Weights of a small GPT-style language model, trained from scratch on English Wikipedia.
Size: 6 heads of 64, 13.3M parameters.
Architecture: LayerNorm before each block, learned positions, no biases in attention or MLP, tied embeddings.
Training: a variant of Adam for these matrices, 3655 steps.
MLP neurons of a small language model. Each row is named by its layer, matrix (up: input weights) and neuron, and shows model dimensions 16-111. Each number is 200 + 40 x the weight over its row's rms, rounded and kept within 0 to 999.
A block is one neuron, or neurons of one layer that tend to fire together. Before each block is what it responds to, as a language model described it from the Wikipedia text at the highest values.

Description: Pipe separators between cells in wikitext stats tables, mostly after a number cell, late in a row, as in sports records like "| 0 | 0 |" or "47 | 56".
L4.up24,184,196,195,165,160,214,179,155,171,190,186,148,229,179,225,154,196,186,234,157,217,241,273,248,201,272,250,160,208,247,188,254,253,172,185,177,189,127,231,219,193,176,169,253,228,152,191,220,155,141,202,189,213,166,306,250,179,230,248,195,212,226,278,208,204,235,111,136,236,178,169,219,130,171,179,165,250,256,193,193,200,270,259,230,198,286,89,261,175,232,221,167,179,160,108,207
L4.up45,191,200,198,178,236,87,138,187,237,247,190,149,222,188,147,243,227,229,193,195,165,211,218,183,142,209,215,131,237,204,263,172,228,270,293,259,187,184,237,246,170,153,238,243,170,206,191,186,197,191,214,176,170,173,157,191,197,198,196,135,252,223,201,150,178,223,161,181,301,203,172,275,181,241,136,117,328,299,218,124,238,268,191,176,188,237,207,213,235,233,231,176,123,168,170,236
L4.up49,200,188,202,222,218,108,207,235,223,217,197,181,171,132,111,230,231,154,190,126,125,185,172,206,201,251,209,149,248,220,256,269,189,225,187,264,82,144,215,210,172,183,173,227,192,192,193,213,186,166,178,182,162,215,165,209,225,213,201,154,217,228,238,145,193,210,149,184,266,194,248,217,134,179,260,117,252,280,182,199,311,291,223,130,220,207,188,301,201,259,232,197,156,196,204,221
L4.up232,208,237,268,179,230,49,206,253,220,183,221,196,224,158,160,251,196,156,207,158,162,244,203,176,202,184,272,158,215,182,235,211,176,246,259,211,120,130,232,174,209,151,204,83,187,200,138,238,177,180,256,159,222,162,212,210,172,182,198,192,143,194,241,188,199,175,179,221,184,206,217,257,186,182,214,188,267,193,303,167,220,212,194,130,220,204,204,170,184,278,186,175,168,188,249,161
L4.up491,189,213,199,225,251,245,182,162,118,290,200,177,198,182,180,165,209,192,171,248,127,210,249,269,194,253,208,177,230,223,265,163,168,201,169,254,194,234,174,226,213,215,199,119,246,236,232,207,292,189,242,199,194,145,168,160,197,194,172,209,210,188,216,215,180,110,172,197,247,145,183,219,234,221,186,108,252,237,248,160,231,245,237,210,197,255,197,239,212,177,257,179,214,170,144,252
L4.up687,234,261,176,217,240,185,191,155,214,211,177,273,163,129,142,194,197,186,208,192,154,216,164,283,245,229,216,248,207,209,205,255,256,191,263,252,140,166,183,192,196,230,156,156,248,163,229,208,258,209,201,186,191,152,128,188,203,141,218,261,214,226,226,113,230,196,164,159,202,196,178,235,156,169,240,139,203,258,208,214,244,235,279,178,263,234,169,247,210,208,251,168,187,168,156,197
L4.up995,208,91,195,212,173,154,132,225,167,219,177,162,288,191,144,156,221,167,252,222,163,185,155,177,209,238,240,218,209,266,233,222,230,246,230,173,123,190,257,209,200,173,215,172,272,190,221,193,156,200,187,171,190,181,217,180,188,119,224,193,234,213,234,153,212,155,156,251,208,174,226,243,144,158,170,236,274,286,211,219,279,268,262,224,224,274,182,236,222,242,192,179,198,210,184,205
L4.up1015,198,249,243,203,164,198,164,186,178,196,229,141,252,172,224,193,240,129,179,157,174,207,238,247,174,231,203,179,287,212,268,193,210,216,277,217,183,171,221,189,189,154,156,169,175,199,206,220,219,223,187,212,205,210,175,188,202,157,242,241,160,170,239,167,207,216,157,165,195,208,205,297,182,136,253,157,253,199,228,177,162,248,255,158,257,216,172,184,201,215,197,129,152,187,211,193

Description: Short middle pieces inside common words split into fragments, chiefly the second c of suc-c-essful, plus p-op-ular, Pr-of-essional, s-ch-ool, resp-ec-t.
L9.up144,202,164,282,184,206,262,180,153,187,211,197,202,205,204,134,170,192,173,167,222,236,111,287,220,209,147,262,174,192,253,175,207,255,167,174,182,190,225,190,189,222,219,198,197,238,151,231,259,203,151,183,118,224,198,209,146,145,169,259,293,132,191,205,193,263,139,156,209,194,200,258,160,213,196,173,131,204,182,232,212,178,254,290,191,240,235,149,204,184,150,203,150,250,215,188,303
L9.up471,235,127,182,174,226,227,191,210,179,245,215,250,166,145,239,194,239,167,212,173,234,116,194,158,209,217,204,209,266,233,203,213,147,174,165,147,159,254,322,272,159,134,169,151,193,219,255,256,209,140,193,149,187,258,128,180,166,148,209,219,155,209,259,209,199,129,248,253,208,118,180,322,190,147,158,148,187,237,182,222,249,249,205,167,218,150,109,130,223,244,211,206,164,165,244,237
L9.up487,204,258,210,234,199,197,247,184,236,170,185,270,194,167,177,211,215,182,123,233,161,203,205,252,118,146,244,227,171,197,198,305,191,231,244,217,155,154,240,224,183,235,283,206,181,164,247,184,296,134,178,208,152,209,152,185,220,173,266,157,249,210,239,162,182,214,163,256,258,211,180,243,193,141,159,175,177,205,209,210,181,208,242,139,178,231,178,223,206,157,201,118,168,178,195,200
L9.up535,204,218,254,142,188,219,233,203,171,286,152,197,230,171,190,229,232,173,117,215,237,236,275,243,231,193,198,134,202,252,198,181,193,201,188,230,143,218,222,193,207,225,113,180,118,144,219,209,183,196,155,150,209,214,276,140,156,130,297,166,205,233,231,185,183,243,171,238,249,207,115,200,158,168,186,179,239,221,180,173,129,263,227,215,166,163,204,205,180,221,188,176,87,149,210,261
L9.up685,200,248,163,165,233,144,197,169,163,266,196,213,193,104,213,156,179,175,141,237,224,224,227,219,214,169,269,156,225,214,210,156,167,182,228,200,185,226,223,227,142,210,192,176,137,158,240,228,278,147,187,197,170,152,132,229,180,159,208,185,245,281,180,91,192,186,190,191,174,159,204,214,182,184,169,218,251,199,186,150,299,238,281,224,227,199,183,191,215,152,182,182,194,220,216,250
L9.up774,203,147,205,101,244,196,256,201,98,222,157,267,242,215,185,198,236,210,188,188,143,206,240,211,201,190,212,169,216,238,229,245,231,168,182,166,244,234,208,179,149,188,107,212,219,209,246,193,161,200,185,221,220,184,241,155,131,226,210,215,211,234,194,181,223,117,262,213,215,246,124,216,129,194,165,139,144,238,184,202,127,133,205,218,153,224,195,200,235,258,198,203,218,122,228,235
L9.up844,285,290,291,145,244,193,198,230,223,250,216,257,190,163,169,227,209,179,244,217,161,158,212,168,260,177,193,191,223,220,191,219,217,168,220,156,212,271,229,245,75,158,197,195,207,184,209,306,232,190,154,207,202,199,159,144,198,141,169,184,232,262,180,196,233,134,231,159,164,170,217,266,110,172,168,195,190,157,196,170,215,247,219,113,179,122,111,179,165,233,191,200,203,176,225,294
L9.up885,262,223,212,217,286,201,199,123,226,195,182,260,200,144,273,123,176,202,143,294,192,228,216,166,214,193,299,234,188,278,163,259,199,190,218,223,117,176,204,224,191,142,164,203,141,165,226,261,239,138,160,229,200,215,156,190,162,165,271,164,172,274,167,166,200,192,140,202,234,264,191,248,167,186,216,241,202,257,229,218,180,201,226,129,227,183,213,175,209,203,152,141,164,173,222,270

Description: Short consonant fragments in the middle of split words, mostly f in A-f-ter and ch in S-ch-ool or s-ch-eduled, also c in Mos-c-ow.
L6.up1012,233,216,219,186,167,114,165,220,133,192,183,158,306,150,206,150,222,162,155,192,141,234,156,231,180,209,252,238,162,218,202,309,177,182,250,177,141,206,223,225,196,187,162,263,189,180,213,249,254,222,172,233,132,170,236,250,203,135,224,169,206,256,246,180,152,214,141,224,210,187,208,241,163,204,213,209,214,270,161,122,140,301,150,127,221,258,277,153,169,202,171,196,249,182,198,194

Description: Small word-internal pieces such as l, h, el, ir that continue a word begun by a short preceding fragment, as in estab-l-ish, th-ir-d, f-igh-t, th-em.
L6.up341,210,139,213,164,219,195,291,261,220,207,199,89,303,142,231,190,215,202,214,274,218,208,170,194,246,247,225,189,185,268,208,113,269,174,191,218,173,200,197,190,173,177,274,255,244,249,258,212,196,223,201,219,196,271,197,217,181,217,220,228,120,200,126,192,202,183,190,157,189,208,200,227,236,206,173,183,199,177,196,208,147,210,137,151,234,193,113,155,248,200,178,167,115,149,198,169

Description: Digits, pipe separators, spaces and colons inside tables, infobox fields and stat lists, e.g. cell values like 9–15, "Genus:", "Nov|ember".
L9.up200,187,219,213,202,166,151,257,249,220,227,451,200,169,187,151,252,243,229,194,167,181,216,214,231,190,162,203,166,238,178,209,184,236,258,172,167,186,186,288,200,108,187,186,245,202,204,188,201,220,172,219,188,235,170,222,200,216,231,184,193,131,222,159,198,225,198,162,200,213,220,153,216,248,195,207,267,244,199,255,207,210,170,207,133,214,198,162,224,223,224,222,178,183,201,210,166
L9.up462,193,182,217,208,221,149,185,207,188,204,179,248,90,204,211,140,225,175,204,146,138,158,262,164,148,165,260,174,224,231,163,275,283,256,220,238,206,196,214,285,182,194,188,221,183,235,195,222,197,164,170,172,179,195,151,182,196,141,177,166,161,248,203,158,166,234,187,230,188,180,197,221,145,186,221,149,176,210,193,204,250,240,228,236,206,250,225,223,216,200,227,129,221,154,220,263
L9.up583,254,261,220,176,166,224,185,232,197,170,156,140,245,242,150,157,242,141,155,152,121,209,163,197,172,227,187,192,218,252,212,239,188,240,251,219,201,253,241,218,154,165,200,241,197,223,253,239,173,177,208,227,116,178,150,186,228,189,227,212,200,213,231,149,202,236,200,123,234,177,210,296,185,172,196,186,189,212,174,175,198,330,216,172,174,231,199,190,144,173,220,170,250,192,247,285
L9.up702,241,173,121,153,169,185,185,206,187,184,72,169,165,132,198,195,213,175,255,195,210,171,196,182,181,164,263,199,304,232,137,156,193,181,225,139,163,272,218,257,165,187,209,153,221,241,209,191,232,203,159,240,186,185,193,251,206,218,199,184,173,203,244,198,251,198,238,240,212,238,128,290,189,241,228,250,299,245,237,258,214,248,134,139,192,148,256,213,197,217,204,147,214,172,252,175
L9.up730,182,288,179,245,171,96,190,212,251,71,213,223,133,203,192,218,206,239,187,92,238,157,243,132,235,165,161,242,185,176,210,189,202,275,190,177,222,211,282,213,159,172,196,250,212,251,148,163,196,206,146,235,205,211,145,198,217,194,140,187,280,175,204,227,190,201,200,198,187,256,245,257,235,198,233,242,203,191,144,184,239,176,225,195,276,246,178,154,135,281,163,210,221,218,233,199
L9.up821,166,221,158,180,228,239,181,215,252,169,143,233,186,188,186,219,285,220,163,181,147,245,168,159,231,197,245,184,156,176,222,227,232,181,180,174,152,152,330,208,180,162,189,202,211,203,134,178,190,245,263,209,195,197,286,226,150,244,146,177,234,183,243,218,170,203,152,213,218,267,212,249,232,183,168,156,168,194,226,192,195,312,204,184,158,158,158,256,201,256,288,149,192,167,212,223
L9.up897,197,216,305,220,231,146,188,265,262,202,178,144,168,130,191,207,255,199,203,225,167,168,250,196,191,230,248,217,137,209,186,120,224,216,249,174,163,184,192,281,175,172,208,175,224,172,219,137,283,217,185,206,124,245,145,254,256,153,200,191,183,251,185,139,159,187,213,213,212,187,267,218,165,150,237,155,340,196,188,142,189,173,192,223,222,217,240,241,177,218,261,165,181,214,178,241
L9.up1006,245,143,239,218,164,229,220,163,209,248,199,240,198,167,212,226,263,233,153,197,181,158,228,148,190,250,215,170,213,208,226,225,267,135,208,168,146,136,237,244,137,208,264,193,203,177,171,178,193,138,186,194,219,194,153,180,252,156,203,182,220,167,230,235,216,228,222,225,228,233,217,273,218,160,208,178,183,205,157,218,213,250,259,157,197,219,114,232,267,209,142,193,222,196,230,195

Description: Word-final verb endings, mostly -ed on a multi-token past tense or participle (serv-ed, found-ed, play-ed), plus was and -ited, followed by by/in/as.
L4.up369,206,216,221,179,238,221,251,190,168,234,237,178,215,148,238,188,205,168,213,267,215,186,220,252,208,239,239,286,209,218,190,193,252,164,245,246,136,188,155,202,201,218,185,239,158,195,246,207,178,243,174,174,186,253,214,140,196,202,221,303,145,198,154,107,171,227,152,218,193,225,120,208,101,220,244,246,215,193,233,210,165,227,143,161,204,167,245,250,203,150,210,171,161,163,222,205
L4.up506,185,183,220,176,220,189,200,285,157,206,210,151,229,205,167,216,203,210,150,252,193,195,199,271,181,201,173,164,191,227,219,143,196,207,194,311,150,218,151,187,184,183,225,225,173,227,257,161,182,176,239,198,247,148,135,219,163,201,199,289,148,174,152,169,227,161,146,182,180,222,156,174,235,186,262,176,265,280,175,185,216,284,216,168,286,171,213,280,244,157,275,198,182,151,283,213
L4.up561,170,219,201,208,305,246,238,267,196,197,184,235,152,224,187,206,230,195,182,214,117,260,222,206,232,188,203,177,169,204,188,271,211,136,228,211,198,178,186,229,188,211,184,229,175,153,238,159,239,205,243,179,252,237,186,215,199,153,217,295,198,239,177,160,179,164,154,177,196,265,227,243,228,177,160,228,145,224,190,178,136,190,176,182,214,193,139,181,267,234,202,170,180,130,202,210
L4.up600,187,128,157,206,177,155,214,164,232,273,232,245,218,180,243,207,215,185,237,208,188,104,212,232,151,199,183,211,240,167,209,187,176,273,230,132,242,203,158,191,188,95,247,215,191,243,241,215,207,163,204,257,276,156,203,141,209,226,190,135,205,191,125,237,244,183,160,109,201,187,210,188,211,194,177,197,194,272,156,193,257,236,129,174,168,209,153,205,244,158,200,150,243,171,287,207
L4.up604,158,181,261,223,247,205,158,222,136,224,202,217,190,192,176,137,198,188,201,237,158,204,223,186,187,251,192,177,227,246,136,118,177,221,211,141,225,174,162,179,194,181,195,228,140,281,214,167,232,150,206,204,200,163,126,218,244,146,176,163,215,197,189,177,197,158,138,206,213,219,138,193,197,207,247,147,240,276,154,205,216,230,223,194,251,195,205,225,251,148,231,166,90,170,142,223
L4.up653,230,172,223,203,126,247,180,263,208,251,205,205,262,195,234,214,219,160,188,180,145,217,184,205,157,239,205,140,206,243,202,175,172,223,188,176,211,199,165,264,207,177,219,196,259,273,160,151,262,137,198,198,171,80,193,197,212,193,154,186,170,189,209,132,224,148,137,153,237,197,164,217,200,226,180,196,250,185,203,149,255,192,203,215,138,187,208,215,194,158,254,184,257,173,255,228
L4.up665,255,214,187,191,254,205,276,222,83,233,200,200,242,229,191,179,234,160,200,228,233,211,221,122,150,209,222,200,192,286,153,240,220,201,168,136,218,186,120,218,205,193,248,227,156,199,264,220,239,151,202,250,210,122,210,214,190,203,202,180,193,210,179,59,166,179,135,243,253,174,137,228,208,169,206,146,260,267,204,200,217,238,148,165,152,216,244,182,302,141,158,174,198,123,207,207
L4.up669,195,156,186,170,231,169,194,161,131,244,243,194,226,204,265,167,226,200,144,206,279,229,183,228,178,260,185,170,208,210,186,145,294,259,233,166,163,188,185,275,195,156,226,280,168,159,251,175,274,155,206,174,183,170,206,198,167,195,200,262,211,209,90,203,190,164,169,173,239,151,167,176,203,172,251,218,229,260,231,216,252,229,160,156,231,178,224,223,293,140,213,192,183,173,159,193

Description: Fires on determiners, mostly "a" (also "an", "his"), opening a noun phrase after a preposition or verb, as in on a farm, is a butterfly, based on his life.
L4.up145,335,203,182,184,298,181,283,235,180,197,223,171,256,141,198,158,213,149,179,238,173,235,201,179,200,137,223,95,252,256,189,146,195,236,231,162,167,165,226,218,225,196,173,121,255,211,168,220,212,198,259,215,206,191,173,226,147,241,243,179,161,206,229,172,164,194,251,188,241,229,158,216,204,138,194,105,265,184,246,160,202,194,186,191,204,145,266,153,227,174,217,200,211,181,222,216
L4.up170,225,254,175,201,247,152,149,203,177,261,196,135,244,124,115,155,194,189,189,194,169,268,224,211,234,218,188,130,262,233,189,168,182,196,206,155,109,153,244,215,188,211,212,198,207,194,222,290,142,193,299,234,243,252,229,230,254,223,249,259,256,224,233,183,216,111,202,184,255,276,177,238,182,205,272,143,308,314,238,184,152,191,155,222,192,166,233,217,210,169,239,173,194,166,192,213
L4.up193,156,223,187,213,175,144,198,166,184,228,200,181,168,143,184,205,199,176,177,206,198,178,183,128,163,232,199,204,210,259,185,241,274,219,247,228,165,206,230,226,193,247,304,142,231,208,229,204,204,169,240,235,185,200,150,191,191,199,188,160,272,217,213,216,270,187,237,132,341,243,161,222,170,176,171,142,231,240,221,198,254,243,218,196,208,252,179,270,217,128,211,171,268,215,183,233
L4.up221,180,242,199,206,216,201,154,181,165,283,188,216,173,122,164,214,216,190,162,136,97,290,188,193,254,203,182,220,228,189,283,173,147,199,218,172,117,94,191,215,199,185,179,182,206,227,255,276,193,179,192,276,206,265,155,166,233,238,184,250,223,231,219,192,176,71,203,128,197,240,224,205,108,167,281,158,219,250,252,157,286,260,205,142,196,191,182,217,231,173,254,173,261,197,167,206
L4.up335,164,193,183,201,205,69,157,163,216,252,222,242,184,150,210,239,193,188,190,182,91,188,199,135,188,241,234,140,213,180,268,215,148,188,280,230,133,222,248,206,238,211,194,188,170,239,148,317,216,194,148,309,180,197,149,87,265,231,208,216,195,241,288,226,264,243,229,173,203,210,187,226,133,220,199,149,217,253,222,205,236,198,184,186,195,253,160,182,196,194,202,187,288,199,283,178
L4.up833,198,300,186,197,267,142,203,242,219,294,185,244,160,100,185,171,205,188,152,237,187,291,172,184,251,181,207,171,198,169,181,236,195,166,222,188,206,161,159,253,219,216,162,250,145,180,197,231,255,213,283,261,214,130,111,166,245,194,227,180,211,227,267,195,197,181,233,119,259,240,159,228,225,212,173,144,232,272,180,160,188,263,215,267,207,177,232,318,193,156,207,194,257,194,238,230
L4.up924,206,259,253,203,225,133,149,280,170,297,186,278,215,188,178,180,194,185,151,151,191,292,185,166,192,233,192,136,219,190,97,228,147,213,208,192,168,178,187,225,221,208,173,181,115,138,231,262,174,202,299,194,187,166,169,242,294,191,190,204,191,196,193,229,197,184,186,107,228,277,189,201,183,243,252,128,271,251,230,134,190,266,171,220,225,199,246,237,259,162,225,174,100,199,302,193
L4.up988,195,184,202,177,253,109,281,276,212,248,211,114,174,131,180,237,195,204,176,200,195,218,145,226,224,216,196,100,263,216,135,128,198,152,226,192,123,129,230,224,197,148,180,126,226,219,184,255,268,273,276,173,247,211,143,218,238,344,212,258,174,210,197,192,181,177,203,166,166,247,149,196,223,151,223,131,252,167,276,176,194,196,259,195,244,122,167,216,196,221,237,202,169,153,234,191

Description: Fires mainly on the article "an" before a noun (an aircraft, an old woman), and weakly on first fragments of later words (tw-o, tr-aining, ad-vantage).
L9.up321,212,200,203,184,202,159,210,149,145,175,156,144,181,195,223,98,217,91,226,193,211,213,198,176,222,217,253,164,256,212,222,209,170,185,284,157,201,197,165,167,199,152,186,156,188,180,200,240,153,276,166,174,164,168,258,141,214,229,248,218,118,195,172,144,190,199,178,153,239,201,133,227,102,243,231,132,268,260,271,134,199,216,201,133,156,199,220,197,195,221,192,147,224,184,196,214
L9.up602,184,233,151,176,229,206,255,147,81,190,221,138,207,151,136,144,178,163,184,191,105,287,225,128,180,233,180,218,244,201,134,206,259,179,265,119,239,234,209,192,227,221,150,206,129,158,175,247,189,196,273,213,209,182,183,207,223,214,196,208,222,245,206,159,219,160,228,179,274,241,168,204,161,187,244,162,221,242,218,240,136,220,229,165,76,150,160,165,208,138,185,214,175,221,155,223
L9.up618,197,255,204,161,210,138,150,179,199,230,136,185,196,161,248,157,254,207,184,203,134,188,222,125,176,204,279,192,172,239,214,187,179,267,260,163,209,171,241,163,206,235,242,261,180,240,242,242,127,257,261,185,176,203,233,100,164,165,230,206,176,226,177,138,237,178,184,252,263,202,215,209,167,178,133,186,218,183,231,151,194,183,170,183,92,223,155,227,210,172,233,171,226,235,202,236
L9.up651,135,223,179,178,241,149,260,262,181,220,200,136,258,169,150,189,207,123,175,135,112,182,200,196,166,208,222,245,203,199,193,239,202,185,219,218,131,214,237,235,187,176,174,313,256,197,168,258,209,178,178,250,209,202,218,233,186,215,235,170,148,236,194,82,178,237,227,155,212,302,150,199,136,228,178,136,291,252,176,212,205,216,217,255,190,149,235,268,169,169,229,161,169,120,209,213
L9.up741,204,238,236,163,218,270,225,206,143,234,195,219,202,194,142,186,266,148,236,214,157,153,218,198,195,185,235,203,257,209,168,211,218,258,196,252,198,169,189,204,207,225,159,164,148,202,209,226,149,115,210,230,177,200,234,190,181,201,240,206,158,251,184,174,167,173,137,152,250,256,135,184,146,230,156,115,263,260,278,140,98,163,179,197,170,179,204,212,155,227,207,175,188,247,221,233
L9.up918,250,210,110,102,242,232,166,209,143,180,198,181,288,230,209,190,220,166,155,217,136,247,221,155,194,269,177,238,210,200,239,194,199,49,225,195,144,175,132,184,260,147,228,185,182,248,223,193,177,197,195,245,224,224,287,177,174,253,299,171,250,200,201,248,197,199,197,232,313,224,183,200,226,161,167,137,212,228,215,206,152,243,180,238,193,220,152,253,194,213,198,202,196,219,167,210
L9.up933,178,245,166,225,175,207,134,244,160,264,164,153,178,159,171,120,262,209,239,219,199,169,216,132,146,194,225,137,165,205,269,217,224,238,225,235,133,212,273,173,189,150,185,263,143,235,239,210,205,205,213,231,161,220,215,226,223,201,157,221,195,203,216,208,168,229,170,163,218,209,220,200,183,151,130,185,183,254,160,141,178,233,221,254,94,200,188,208,250,164,289,200,191,195,209,251
L9.up999,199,276,177,170,222,178,249,223,202,198,182,186,236,203,135,117,247,182,168,209,159,208,247,227,221,187,183,221,190,201,238,164,187,189,232,142,132,206,276,169,192,132,191,244,85,248,272,316,212,142,183,284,196,179,248,150,211,199,252,189,190,184,264,130,219,217,181,173,254,235,172,227,137,148,94,188,223,244,181,180,214,178,225,202,167,237,195,292,234,194,198,196,231,237,177,244

Description: Short word-piece tokens that continue or finish a common word split at an odd point, e.g. the le of responsible or possible, the l of established, the r of Theatre.
L9.up41,258,151,163,118,237,245,233,323,141,181,171,150,269,191,190,259,261,155,125,181,204,178,185,170,216,221,176,137,212,242,200,182,269,185,216,142,238,134,182,248,197,260,223,262,117,219,145,178,219,138,243,187,150,204,187,294,209,216,203,207,168,184,238,143,189,175,144,188,270,261,251,231,274,175,121,168,201,193,239,178,172,252,236,217,186,211,238,233,261,183,182,151,177,276,201,176
L9.up45,178,167,193,203,232,244,206,142,194,256,180,122,154,234,167,222,240,62,164,242,240,204,282,207,206,200,155,210,209,274,183,179,239,167,165,160,111,137,199,282,161,159,290,171,209,177,212,215,238,172,172,216,195,207,137,255,180,246,173,225,148,206,172,172,175,139,174,215,240,248,197,148,193,211,247,195,203,241,246,220,203,306,145,168,142,214,210,219,259,223,183,140,167,162,210,225
L9.up126,203,251,253,225,189,219,244,186,176,229,164,206,295,186,280,218,217,200,189,167,250,160,116,207,172,217,222,215,190,218,200,187,177,174,173,199,234,210,252,169,209,215,192,194,222,171,263,184,229,100,227,252,223,182,174,255,163,137,212,159,223,209,328,133,220,240,124,136,177,165,146,219,209,191,214,206,173,178,263,187,244,237,198,162,218,110,148,227,243,198,238,229,203,174,271,242
L9.up607,213,208,129,204,261,268,193,170,105,228,143,240,190,188,203,180,250,157,229,195,176,210,183,227,210,243,260,197,199,166,223,129,108,221,186,249,164,261,147,165,183,151,203,238,234,200,267,193,177,161,166,212,122,218,181,208,187,229,160,242,113,204,198,176,205,277,249,189,244,164,147,194,146,235,247,172,227,192,204,143,265,246,172,247,175,193,206,198,246,129,220,157,205,177,245,187
L9.up622,217,194,209,170,225,218,271,205,203,148,172,176,191,169,214,205,182,186,225,267,202,172,167,221,172,221,244,212,207,242,143,204,247,176,247,224,211,156,191,203,175,146,194,201,182,202,154,258,251,192,160,180,207,201,261,240,109,176,208,235,151,210,181,213,203,204,190,206,202,272,144,220,172,130,194,235,174,196,262,108,215,187,184,163,165,167,196,194,213,217,179,146,146,103,132,202
L9.up630,242,232,213,181,257,213,195,169,153,201,186,208,231,176,195,149,212,162,113,163,246,171,178,226,211,298,241,194,170,189,142,139,152,187,188,157,230,205,221,219,204,165,228,233,143,229,218,239,194,179,219,286,186,213,243,234,213,215,157,211,141,212,249,279,277,235,130,225,253,147,137,217,183,220,181,201,225,191,266,201,168,261,184,204,260,199,193,258,256,141,193,182,192,170,178,209
L9.up903,261,187,274,217,208,254,199,179,222,275,193,215,260,198,191,138,244,163,145,231,234,226,198,157,202,251,242,173,234,245,190,221,190,200,194,167,169,204,197,245,175,234,234,237,132,151,256,229,242,254,208,209,135,186,185,124,194,160,201,106,227,214,228,242,181,192,77,217,214,132,144,186,176,197,190,200,282,279,241,159,191,228,170,207,215,229,226,258,218,135,168,210,205,181,151,250
L9.up911,225,241,244,203,263,193,194,175,185,208,163,268,256,190,246,180,246,220,235,118,244,200,185,254,156,172,218,245,128,265,223,175,226,224,215,210,199,264,196,243,172,101,234,312,211,145,202,212,196,170,196,206,200,189,252,209,175,193,218,242,139,171,154,153,174,170,155,218,201,218,149,207,167,163,162,191,218,220,179,205,153,236,149,224,164,91,203,201,219,169,211,201,252,184,195,159

Description: Final piece completing a split word or abbreviation, such as the period in U.S., Mr., No., or -ed/-ally in Preceded, initially.
L4.up92,224,231,196,161,241,117,259,162,162,169,213,193,244,215,161,162,281,158,175,179,206,237,205,197,141,202,214,172,217,189,160,249,239,224,205,176,199,172,185,224,183,230,193,184,166,219,254,144,264,173,181,254,200,199,188,208,142,197,197,226,203,229,214,184,212,96,177,159,289,224,235,261,202,159,160,188,242,234,176,184,169,192,206,163,181,311,165,223,299,191,129,179,196,150,171,211
L4.up211,164,197,166,203,170,139,189,232,142,175,190,227,183,220,201,171,218,157,216,141,207,146,220,108,203,199,196,205,215,221,189,237,262,172,248,138,145,107,227,210,221,209,153,201,167,203,180,182,160,123,191,174,87,120,170,194,213,214,201,160,235,204,355,157,196,106,185,207,281,246,205,188,225,161,183,122,213,226,219,214,203,274,222,246,193,292,229,245,212,168,233,190,173,190,195,246
L4.up275,195,258,199,197,214,156,176,210,101,206,197,214,198,185,185,166,227,195,233,211,201,181,251,226,218,161,256,220,193,237,182,249,223,197,223,279,120,146,134,156,216,136,237,159,157,208,226,149,217,147,206,192,205,250,158,196,229,208,201,181,153,221,229,173,191,138,215,258,221,184,229,195,211,200,244,215,262,167,184,209,175,258,193,152,186,297,266,186,257,156,192,182,222,127,184,235
L4.up367,162,219,184,184,231,104,178,272,256,295,195,280,148,113,161,214,239,173,197,234,197,215,179,97,232,180,242,192,190,185,206,209,182,206,212,195,231,100,199,210,198,141,167,247,111,232,198,228,225,205,245,247,160,151,186,134,274,239,239,152,240,260,274,139,210,142,271,162,222,214,217,238,213,162,200,219,183,230,163,188,290,261,181,170,198,158,148,256,207,195,192,177,237,189,163,251
L4.up574,189,125,189,197,247,217,266,152,179,206,168,258,191,181,182,237,196,160,184,177,159,273,191,195,187,272,204,235,193,254,161,230,293,193,183,129,132,146,186,218,207,244,286,167,217,196,314,193,249,188,263,190,221,236,205,258,219,214,192,181,185,205,135,207,194,177,132,211,242,207,165,187,150,215,238,133,134,262,240,185,187,266,182,222,179,163,215,237,288,181,249,168,130,185,179,193
L4.up825,166,238,207,203,250,220,176,149,198,206,201,253,253,198,226,205,243,181,176,175,247,225,197,175,177,167,267,212,168,202,197,234,247,199,217,194,242,201,229,208,177,244,224,257,188,186,275,128,205,158,150,309,216,235,219,216,172,196,229,156,152,220,250,133,224,174,138,202,229,185,214,263,190,126,137,251,204,249,193,220,188,169,222,78,191,228,164,242,243,178,120,177,200,147,151,230
L4.up958,237,212,207,173,240,109,296,170,211,246,183,213,173,214,193,189,266,168,166,172,190,256,191,186,197,167,248,157,226,189,191,270,244,243,192,178,187,216,240,271,148,252,223,224,229,191,201,181,227,157,198,268,228,145,224,219,155,199,179,135,210,287,289,174,196,231,140,131,229,181,143,214,135,220,165,214,205,241,235,225,201,311,195,177,91,266,123,205,201,204,215,175,230,128,217,223
L4.up961,188,246,202,209,209,196,195,140,178,238,185,321,150,179,223,240,228,187,183,236,196,240,228,180,212,167,253,156,192,193,184,309,251,205,193,193,198,176,212,195,212,225,216,202,180,173,276,102,270,157,254,188,198,164,127,177,154,217,222,123,210,198,220,159,183,191,136,189,207,274,240,204,182,170,204,178,172,229,208,205,225,293,188,140,203,263,161,201,251,164,221,185,213,177,168,217

Description: Pipe separators closing a row in Wikipedia markdown tables, mostly after header rows of sports stats (GP | W | L), plus last-cell values like 10–15 or 5:47.
L6.up512,193,118,112,209,226,193,196,142,231,172,183,206,190,158,192,224,230,206,262,171,219,210,155,245,213,239,246,185,243,230,203,177,206,210,248,108,144,215,236,242,188,189,183,195,289,243,186,250,188,209,188,191,279,164,220,146,167,146,203,148,205,204,235,141,235,200,215,173,215,220,151,231,147,224,175,253,218,233,246,275,268,176,100,123,166,232,195,172,175,234,176,157,227,180,139,221